{
  "num_hidden_layers": 8,
  "hidden_size": 768,
  "num_attention_heads": 12,
  "num_key_value_heads": 12,
  "head_dim": 64,
  "intermediate_size": 3840,
  "vocab_size": 16384,
  "hidden_act": "tanh_gelu",
  "norm": "layernorm",
  "norm_place": "pre",
  "norm_eps": 1e-05,
  "positions": "learned",
  "qk_norm": false,
  "attn_scale": 0.125,
  "bias": "all",
  "tie_word_embeddings": false,
  "parallel_block": false,
  "init": "normal",
  "init_std_qkv": 0.0166,
  "init_std_o": 0.0,
  "init_std_up": 0.0166,
  "init_std_down": 0.0,
  "optimizer": "muon",
  "learning_rate": 0.01,
  "lr_mult_qkv": 0.7,
  "beta1": 0.95,
  "lr_head": 0.00486,
  "warmup_steps": 200,
  "schedule": "wsd",
  "decay_fraction": 0.774,
  "decay_shape": "linear",
  "final_lr_fraction": 0.1,
  "batch_tokens": 262144,
  "max_seq_len": 1024,
  "doc_mask": true,
  "train_tokens": 1020000000,
  "max_steps": 3891,
  "dataset": "wikipedia_en"
}
MLP neurons of a small language model. Each row is named by its layer, matrix (up: input weights) and neuron, and shows model dimensions 0-191. Each number is 500 + 25 x the weight over its row's rms, rounded and kept within 0 to 999. Numbers have three digits each.
A block is one neuron, or neurons of one layer that tend to fire together. After each block is what it responds to, as a language model described it from the Wikipedia text at the highest values.

L5.up1038:490481506512497527510505467548494569458498538536485527505542477514502475517477510517485512533544472501466513478554500550540462458550514503506495490471484537505548495478515489517478496496546515507513493485479483504456499518509520522507487479508506490544464511515506490542486510512478509476465477531537491476493514488546462510464493539511478493503473486536512500506510530550500476532483510507539474470499510499501491489482534511538487485541451552491505501531488519471506474477462519503473422533506511494463518506500527465464561485481477523502548492500495564504499448531528493465
L5.up1214:512501520489483538537470522521504476488483474535470524478519481542423468502530495475488505447531537559450492503483485517495503475515433508475554531467535510420535507525519492467481520532504486509481469523551458492462488504550490528506534511550474562466463530535477524485507490539510528513489467494501501495492513490489486455494523492487497495502495496542514515544524535576487467524502509527502482464444512511512527504489509467508493532507441497576486517502488479507528529462482476534503514478521523501485460550517517517482495502472501498488558458465488472454509472483509504482
Prenominal noun-phrase modifiers. Adjectives or modifier words right after the, a or her and before the head noun, e.g. famous, average, first, incl. endings like -ular, -long.

L5.up1801:512527461486458474514497532443511513486516500483506485490461520524485548511497487516474501502514481465481507480457478465471518467519498493517528518534494476516544479463556501486494506528512531513509451516549519524490502523493492508459482524476502520491510515517485503489501496453512495496495531455475529472549455512493516496473476479506475490520461485496481468544464563502493466508482480492510488464550528462526507492509477466495465473534477472482465507502492511484523508472515485502517491504496455508501470495521491519511497480531479488510472467492524515468496491468503528509
L5.up2606:507523507511499504525502491526486507457503536468453488506497547514504519513489496503500487524448495527509528473470482515465503479466541529529492504519531467547476463492528536501514542465507522476504472497498497494474529489458552503532468522503521471520486536537499517506518502505493512514502515444500550461516499506448475498554504462500495518494496499481500522499475504503531531508458512487465522479531500515511501453521555514479468458473502459501474457477508517460538468464479482482554489494519522504521474476479495523515514520507520510488457466480526534446492510493502515536
Final pieces of names. Final word piece that completes a multi-token proper name (person, place, company), like Red-box, Kits-ap, Mao Zed-ong, Poplar-ville.

L2.up68:495514467457503489552505500497456510494526501472499524490507500451493522507515510505519496500475478502486523495484525492490509508493481461511561460480548501479537488443502471511480477523526453463474507504504508506540453469527515491515475510542519482499498545529497479513457533486488499554532483496510490515472453461522484502494512450521464532488480494507489513516481492529520513509481516463475465520533496469511468502475488525512555496508498498510493520529477496534507522503516460524475504489468496492551529506474464514504501529522487457522503482480492492477501442511505502511
L2.up529:497464523490481523538486459526475499505533491526399477458475507478483483536490491512506517523508467514463512462470504503489479501504487538551502487479451506514471468496508475518521524475524510499460492563529516531510478509512480537502478528500471466507473501519481480566487478486513477474514513495513519518542521482482486530500493542476523484495467518520489484488525450447485452552476489464511490524501473467540512492557509496518513496479506450488455487537481477482525498472483500518503540509495521520543508517503517494503507487501468470508519479475470536509509472545482520492
L2.up2075:490493521541477496516485488510484511510474540484461483557491470489542460457482484532507498515532504474528512484475502419510509481507519500498489492527484488498486472477508487510503490476521529498522500495505486484516521517486515567533556524459545494491527527488493486491500517496480489489525503490502481502532496554522465504480441534522480481475501513502470497485510470503534491545464493487498491474506521503537513482541525463476543449490521497526521497514476467489483508482526500517506479540485474471538519476511513494517503526550506509502525460498466484579462472526473509485
L2.up2823:526490469495520500489497535512471510505580496498494440486515488525483514480456508540466551480511474509456507481491554490495500464519457441523483513509517477486523475491466527507530476493521536529504503532506492484520495483543514479482468508505491485477513518491539492542497494487473444472497473467475518452525495534481459513520508520520492488507494479473509503513499448549513479528468466497552524508427497516505518542534521477470515519472509520497525542526524497487524496513530525501490520530460509491541457509477462482496476486476480468508498481518466540494492463538492473462
Head noun before of. Abstract or relational head nouns right after "the" or "a" that usually take an "of" phrase, such as part, sense, version, Republic, period.

L3.up55:485525478529531487525480456541478468497501502494458526488510456487513509485520464525477450479457488484451473480505537519491524500515495464532495497503574542563515500513506477513532474483490504497538538486472497501500498478481530473480461497485517511511541533500575517492522510507491501514451513511471477466538518509486462487484495515494519482528486493530474487524456562482507512467457559482501497466515544496525478510495517459460516493512497468484496494518484478500544492462474469445512543508530511527539469516503533512485489490497468492498497499511534511500453490516508527505
L3.up270:481480480487503509460484495523482494510474486586500506523487506514455515491518510532552520509550479485534511465507515502475530504544489481513490475484473534524501530485484503428530493510487473481491425531503540517511482515483465479485468456492481502507519534520515493496483516521519551517470469502449485469482487488509491482440502479486498511492492506496511499529501494496508480477499511509466511489467521486452486500517515487504463509509512505514493522488506499477485469495523554458512494504531501490497507530472498495501479492478471484482519522515475513500524507513465516544
L3.up983:485489501536482483503512452522535516509534516497502490486512463470420454509463480575543503477474491511481443456544500531521526484533470551538488470460506517507492486531510509473514466526501496497511513481526557472497527529494538500480524525505526505506507465495544522517474533527544505500468447492489508492500535482497493485460476533468518497530485513521489478547468518466513525499506496502454509515542553490532520517500460500458465458500493518489488460475488527489508548488491504497493517487493484517525497505507550555491497480492530470503514485541472546501487458529497518548
L3.up1054:546531522505504529510458491476505556473525507554480513493493492511513446524473507516498531495470525511513513464480485487495518528509498500488452539491510553554521514498514476515501472490542481501485482480501522484486490511488514558467516510539572499521505529484478507489483501516489489546519495460491506481495446477495503460498525466453466497476500451499475506541473493463496515501517516518484452490458485529510473489490536480519500543492509487517508507497486444511488477504481510492493524521497526528540473555476530512463520540483496494506509466484512511482503456535486508498
L3.up1935:502513491545509491472497509477504494565526529503498492497487504502490496513494523491494496474471512548494531470506504525539494476494536457471460453492495487466508512466506490493469504495502504493518470499536514479514534500504476517479492481478521480469505520504498485466488447518483535461460480527471468522500547471523457497499457489504525478490516512487456474490548516471511535492484501517530442500516521492536519480485484446464487476502485485510499485504494484498511493506517523478508589497485508461544544511459506550503483463546483507505491518482565465506453495503484477500
L3.up3288:484497504519510517483484473490520516470478526493496486478497542517432488517529503536499475502477524472502456469488476497496549485508441525547500518535508499528497532505517477503508496493466524517464488449488475481482552508478531540424486495466512527465554538484498551507523474529537485512473516520492557491502488488500486469496452488500498480513453500505523527510491521469482486481456549529485509465502542462519507493474524479502440493499502473490490480511466485467541497483473465471522497466498511499506460538522491498496524496510504504485472490467467528461475487499504506533
L3.up3460:513462514484473478494485501534567481467494500522481468505541450503430504517468482568508456463477506477495497485463491516484479482488492542519462537493508519523488470514492486498502483519505528494533519505466531538484529505495550499449446515479566507480542538505520522467491517506498489510461483514478509514515512506463518476519484498490453474515472494520542532529508503473552516492499515495520477511525528484505513438488489521455471452476461497514495463481534488509524505475481456514479533510506517500542491493492556522494484500494472472492502466536532476472501486480505498516
L3.up3813:546493519457541509501497513515478499488473517521518478490516509483487512483458472512508485462521518478500516512501543482520491509539525501542527575496480542550498508440476509484481515480507462515512482495497492570450536520455478545451467478537481545515518485502499548474478529546474466476543485558438482478511454516486471469482498522493472489475541502481474498471521496476525489484523493542488492474509533489535534517465567473524465522473486496444471497469513515441482508505481523451467542492460527503536548529522485504479511505504514488497520489520457465498512471475531469517
Final piece of names. Last subword piece of a multi-token proper name, mostly surnames and places, often in tables, such as Fur-man, Ly-ons, Old-field.

L3.up91:544474525492493493504512509498518477512491476547476551505480491512445472466515532550510489508535496509449468488519506503508466489470505461501467489502491516533457528498470469498459496472491493477517503480527518566459479476528501520517528532521479508468521509552537529460531524462470474485529493494513523443477483515534482507519497532480497519547490554505506515509481447514457495558507474519469509522464446506496540502513509495479531463443420526502514515551483488507462520493481507523558519494482525469463526521517514466493508496466464493488588505456496482498537543475510509505
L3.up160:532475497538540470529482519534503526487511508498477507491476466531510517538461513521493477513505460482512484504489469554496503466548516515476502474505492488514445456527490455497519480484519556500496500510503451508513482506467537529552537535451498542459419538537543503526551471535499487560521514491511480515506567505528494515521470511508475523519529526513476558540504516525546525503499470543460465465489459491502448535476480500514534493522447527479506498514467494480498489487535491515513500502514533499463498515473463504493498487482440487493518537503500471532469469532500503472
L3.up1195:500521489480503446502436539476528534473473518474541508492476487479482536524522523512499491484481532477468485514511490488489522524461489530559496488494525506489470475445487472519450450509440499531521501494452501524483512442506538516514483493475480480498489492531508541474488560503528511507544513509506488496538553484520496496485476512454507494539471515512503502496531516487499461537489462493509514498520557511521545498489498476500519518491466527534502491483492488505456536488512517516515498525517500522519475529537497475506529499477517483509541515499520512534510512506545486499
L3.up1386:490473495505495518501439477507483503493545491527476482504509495492449496508473477531466510523499517560499514515556515531501475518452496491498491508477522443483463441490546488514447454494494534477498497487508489540495453518557502465491471514514496495507540515495531476492472527509497473518465483491501498496551514474529468537492493514483521532518508471485474535481523507531514488497505522525513489469438506527513491457505534478558517469508489562515509512550472476460531466497479489491532474537508487512506493476474483491486478529451455452487505504480490540505496543507522522467
L3.up2024:447510526497497461531495479495517519511562511511479517505539492507501444508455473487495424495509495485487526486474467477485538521488511496522513446501552534477516491456483502498495524528469521524519471472526517497514528496497527475498504560500511535514438492501468505497504553456521543497512465483459491532545517502489508538526521473485521540513458456503563523502489493457505465559514447480502479461493539512505495518481477521465477549490513523498515512501465540508503540467548490454498488540550528555459487506461494475496497522441520442495505526477474478494521503504479506473
L3.up2781:483546479506494488474430489469450538495510476492488515521504493506512527494494514535497509460516480509497492520504502516529447504526511528498494478514555517552524467534530511480505505465524503494523541503515507532529505476544532509470502505458509494505486510525526511486525468467527515525465480477514477515504570519518512487512488473483483516475488454477479488517537485507560512507537553518510477437490486464494507514494521484515509523474534546499491534522533532524513489474470492513546552500472557517496480499480494505522503513528482483497539497517520524467501460521521470531
L3.up2826:556521497536517487516492537513528522499526473459498494506480514528467502490478463512471485465503425476465519549524466518482470494466464547439494508531523503516509513445478479502521505451524520487504480523489474513490495480508498507511511491493485518493465493524469523516516525533549485518498521499518484512475529524510491499469525532487541517545466489482493511510527487527491514495502484546482449503436524485503507467532535527463548444473478512471473496563462540459495493531522518519517514501488487489538512511521514526458517498508537507447486463503478455476497510510460479471
L3.up3374:514517523452491469508504492531537507518500506488505508498488501492493523514532526511477479503517516478523508507531463505509472483543406445512498516508506503558492497485523505448524499504503485501491478557506531536484517502524443542496493468492490526471472517546520483486525561471487540552529536516512483485482512493481487527531516545514475508548501480456489506552523502518523458501496502477500522486529506508490524510512475493498538461510489496487503518551533510471510504510513517565541544511498486477531492509456468453484525493500528484508479477521490444497486509487502484434
Abstract noun endings. Final pieces of abstract nouns, often after "the" and before "of", such as tim-ing, announc-ement, revers-al.

L2.up2278:471508507506463483522486467550498490485477514560503463497469541503483504515465497561556497516498503518464479479525467559524508511517512525552482546483519504499487504499501482514511460469469552491448502482524527483490527484501515495467473503528478525493509532503502493456483510500522514483476458522481526522474487517488474484490466505487481555539463509489514490507479505467528442505481517519494491508521531499517546524483503493484507468500472485450505464524515524485496510479437470444490515473528517540506463528495503504508502497520509454525498534498485520480443525515474517527
L2.up3038:523504486484480500520470521522510494482519529554479491451482484505454494517482478538504495534475484525477511472518482544492468506490442504536524544494545513534478443460495456495508490471487528535483541470511476495518531535469531540448484478522530523484492502508506493491474511518503513483475479498492523476525500518503496467495447483537496521509461498507518512513511473457555480503522535516522519509468519506503523510496512516485520492474466514452490489500513526489511463493484485503511492538549537504482460508490528446515511487523504430537534506516470498492488512495512505515
L2.up3278:494500500545507487497527496492526487505507523558496475469523518496486557514489473534497478478481480541491484494504512530472493546454461543521519516479514483531511522493469443486509527482485503479510510526479524480516505522481500469465459477512503501477534484517482493478516506477472490552526483513489492479494507575481496488487454451545470546491521548537505529502498494481531446471527502541499533494504496504487513490485495512489500524495503512495474501499525559488497482467448491481484529499482495495508522487497501534528524515515490479525520503506473482471504516478507508499
L2.up3314:487515488477462470502470549503485479504511525487445480483478497507499461521525487538523526523496484499466459519527470503495496505481479528505495521488499514536500457456490472464494476504494517518494508487477536481533508516525533469481485486533485508472510493516529487491489481519520469462491485458513505435503486519486527474517501506528481519531467522493536524466473508519503488491537512508524514528458484528534531493473528499492506499489458489468534490532542502467498502530467467492536515492548532538536451531464541463480518447492509449460505485517486490533486520497522490480
Final piece of names. The last word piece that finishes a multi-token proper name, such as Windsor, Brno, Purdue, Taliban, often in tables or lists.

L5.up142:500525519498523478508548501575493452503483527455470489506545458491479527500546520495537531519454530514514464491492472511514511491493521488502496528513519526504517467486469507513485477460526479468480464498535548520503484549524523510518485531511491473528549508473477524497501508481460476468530446486444512490485520489504494479499473532496454527528479537496479504485511500496519518457467534456495488496521524497498498544472505488510497492468498471483533490519510549547494517550527546525474510467497512521464504512459488501510478493478521448537528491484494455463533493509486522502
L5.up2940:493530466485513522537574441524480484504523517490484486518492482490498484435532511460455483515539486488477522531513491494486493455543483495491469530482504461485519484509525466460531523522515512498444428494540502513487481532566537498507483489447472515496496521495542510516501456473532482490528508489521496518486478511506501489498532512502475463505488528520488500487492538513486474547499517460537530489534501463469522510464538446476505495507446458487492560515429534488497537500481525526511539500452471501497491533473549476479457523456477503500552527520520484502521463505489508455
Conjunctions within noun phrases. Mostly "and"/"or" joining adjectives or modifiers before a shared head noun, such as eastern and western halves and plasma and UV instruments, plus other pre-noun words like wide array.

L2.up323:499540483506474522513524507501455483499534533465532511486498467474440479497511467503507529482520476502448481535548485473490502486500499516513469507524469503496518505483523513522540517495533516524521472510474507524502522494515484482517523536435418470488495510497520482507522497516513522483493440504490482461445490482486483514465527425512499470452483468512523514497516497521531491502493418511502496512538525545510447513462502489509520503495523467443500512464512495464527504476504472507474466535452474483506500537513483498503494473524523470487461503519498488469463490468484488527
L2.up2666:502532537481478511484498514514485485520522464465445552494483466539490468514506470468516511500462465537519499498495489482491466496524572482534482482497516428536537478522484510474503478480471537510512507514485491547522503538564462531496482473541465477492485455501505462524533483554526518524507510462507470508491521495496497492475482490500500478487534471472488465518510481482534523483432520540487501478513487502525505521491529487494459497523502529483509458527484500472499429465502569526497496478485553499498496526509507532515502442507499511495510527514464518503430485492517517508
L2.up2805:555513496478509483533440495492476517497516482508501489485462482488467463484495535506502502506510496532476522485497463484464488520530476517539530471522494503524505490525479499458549521515495495487479491441465516471498513508536513478514504514486512491547462512556504501518505537498516484536521523467505470479489486527492495473482484518522493522472454464495496521525504538496507475524489508503500499498472518525478473488435517460515434511478445490514531488526518470482502444511517499481503517554481530482519549472494479507503498482537548463553503544501483475511467463502510510480
L2.up3094:507538514461470475432451483464493521492478484506501497527477525532513509529543494506520508526483539514452480466485485520500507486536518477524501499524510465515529503480461475521508491473487488512492471484491519527523533467489501476545448498484503475513500449480525478506497506457506458521513498479477535514488543437518488552459476500508441471493557490560464491530477526527522492520496510525508515526533478537485500515472485478478491490507548493492507515505475457525464489482479516478474539494518528508537545498489519509538516449504509491499503500514516512483470454536495520520
Sports results and team names. Tokens inside sports writing and results tables, mainly score dashes like 1–5 and 2–6, plus team-name pieces such as Chiefs, Swindon Town, Bullets.

L3.up1059:463472549498503516517460491510512474503523490512491497524511476511474503526493521462492444462472500514466479511525446492530478471453506471515463493490486537470461489503499507477520552467495539520512449487523508544514503511515527537488473485544529516494504556464465518533491515532500506501481491465509499528481498487466464512512471499516505556578462481509465507484509471495499453495506501495502468488479480502485530486486476510475497513489471495493481509508500517455516572490482540497578473461532484512498514523481526503528488502468485475484501481464472530554534503527463538477
L3.up1323:532481504524484504511519487478504518505521532514488510522526475483464464499502476495457458498530471515492492497467543482492482523494466514491508517485530456491473512461502464490526490483482522498496535502488524517500513551475508524515524489459503505501490488501500508487491490500460519517517499490499526419450512487501480461479517570555514503552528465508479467510494474495494490527488542493523489513464492476517531481487491520492525533476455548504484556559509519486482467477499507510533493497485517533475507527494542499486505499503497505511482492450499533443497525505499509518
L3.up1581:462480539505483507434484495467518563589505518506457479532492472493536476512472503476496506490482489492484481502527470479470509492477485538505502515486496533517466503463482497528549488465496507540490510507541553502460490548486494531510537546478493511443471557494521511504527513509452522516497508486456509456496480542501467473530500495493505494521501494496468471534473429478494537507463503531506527521495506473504488510464504483502498523504464477513506506542501508497519516501528543527514498429508529534473510457486502471495535501513529545495500508483506467458490514516482533495
L3.up3218:519488551468525520470500504501504497465508494527494481539463466498543514501472484497470506509498536523499509526543480504477460501493485505517456517467499574490554495455496455491523524498499501512537496500518522515557474508534492516526471504503494452532447549468487501538465520525473510530485546469517506521469527468483494482500531470510477506484477481489512491488521480507481472524504496465515473470514541487535550502461466426516507547488503501509524535532485496510516488495493526522534512467493513487530539527515503491512494466558484489508555528521553505490466504511534499521
L3.up3220:519540557525479550476489479504501529490506484500466484491476469501509467530509493535529495519522468456496488520520506489476479497541489475469478475462480520496504511481506470539534519514538517496526520516502459492482512505535496519484507483499495524485529532498496539555474487537470507490486508507473511474504536487539471481518526503499504502488510473514500487496533484520501463513485460519473538459534522492543481541484551501521530521517450491525471545505472518481512566457520507502518505495493501499483506500473503528535500464505480483499509472541512506514520479522474499479
L3.up3250:511522517541494508509496500513472527541508492509436493528513498481488532487518489500488520540511463459496478447554498482505452497520480516503480489510485496520458488484490461514495515507511483522518532509531538504500504512536521508444514482518526499471491506469514530474511499537472529497446479463499511492508508535510461491456493471494486486533513487503499507510504505490507505513506511493509492485509494484507506535517518461502496523500447468481511521556485543506510490476557512503545522486495503518505479498501514529467510489507511497510521527546513451505518469530471499515
L3.up3415:481506492543533515523502499495490481528520527473507480507557456505534482483481502487510461541509512487481480549499481503542513486503486512483444478510508513536517464499500505486516495549488525510531502507508472494476487464534498518494544538474503503487485470556500504483544491514434530463529454467475483510521509470499442494492489522508501508521475477486532539511486480477482469485493559544462531496471498507490488512545498498523526477501484510510475465504506540480501461500491520438503510492472483497478486490513470473488488487502467491493490457500520471499479520526514493487
L3.up3715:504507584553500530477490472498497492497490509513505503536537489517446538507502516473536445487513502465471450503523532496509501498554530509467485482489460524484555534547478493513482506464533473519482481523535488512434471499461490505448488490515473499469484495508510496511498505517478493460508515466496488512483493484519462495461483508525492548528506510512514516453559507510491489479477554514477499519521502512507484501505530525490465530478439502514475513524487469471513517518468543494509468512538509529509529490500520473486473468520505456529494502505533465510463459555502499490
Word after "the". The first word or word piece right after "the"/"The" that opens a noun phrase, e.g. most, ability, end, beginning, other.

L2.up1351:460511537484481463529488473525511539466516533494470466503529464505488530493511496541522498513467484487517523509492454566530496473510503538538472514483506512485479471469547426466495478466495539455503464501515473513504457462513503513436522504535531517506483541542491489449520554498540541509478484508515530455506524482497478518531474512426487502534456490500468515513504549537520501522480483497486506500518499508482539477501526541506500451506487519495497473512522537507497517510503494498491490522487526524510477488507516512499476489507524466466520482544444469450490514519466501517
L2.up2503:488515508485504490477527467504507570503482516514534490468493469539479522524454439544475504456504460506530492488516493497509495457512524474516497517545508452494493470489451489487519485421505534477501502426487484488444475519495527527494506484530519465497515473518495498490491496526510478482486482519467480509500504529467528516495532501482496511498532517503469521503471498509502476529521550498492481507553518494537487459490513494532474509485516503521493478503507517466552473530487483493508523487545491532519461449493516502548510495443503483519520514535500466491521501471527525488
L2.up2692:443502488508507489571480464499490512500495466511457474473556446468505506491489528513502454492516497520502457513501502562535523478461466551527512543470497513511457457479442469490505458512475507449500501470530514519550501545477501511525543508524481509489488485522515482492501490540481502476489469508488490503541510542463495549536480491498513526551452461487482477481461457479491503539462488531509506477500502545495522518477456513505512500496448538482511454514523555536531508499494436508468457497500529540509468493516518521486518514531503474517497509477495532473463477497492511494
L2.up2726:449481515464489492503443474507530493469502512511447468519486456479465474511506462527513508509483494464506489525493472556528492479506531525536482518476540517505500498505520468482484474468520515483518476470578476521544504500480502544487506538551464455458509514537510475472488506532543484510488501529511479464495503466479439511504517466499500525534481512526483523512489511481505508530526502526509510494501483504495544511473503497477516545464471568491516480514515533491519492485488481493479475512475535530518478511478520497513500482543477449477516492517479470485469494516508497505
Word-completing final pieces. Final subword pieces that complete a word split into several tokens, right before the next word, such as concubin-age, surgeon-fish, tru-th, Surin-ame.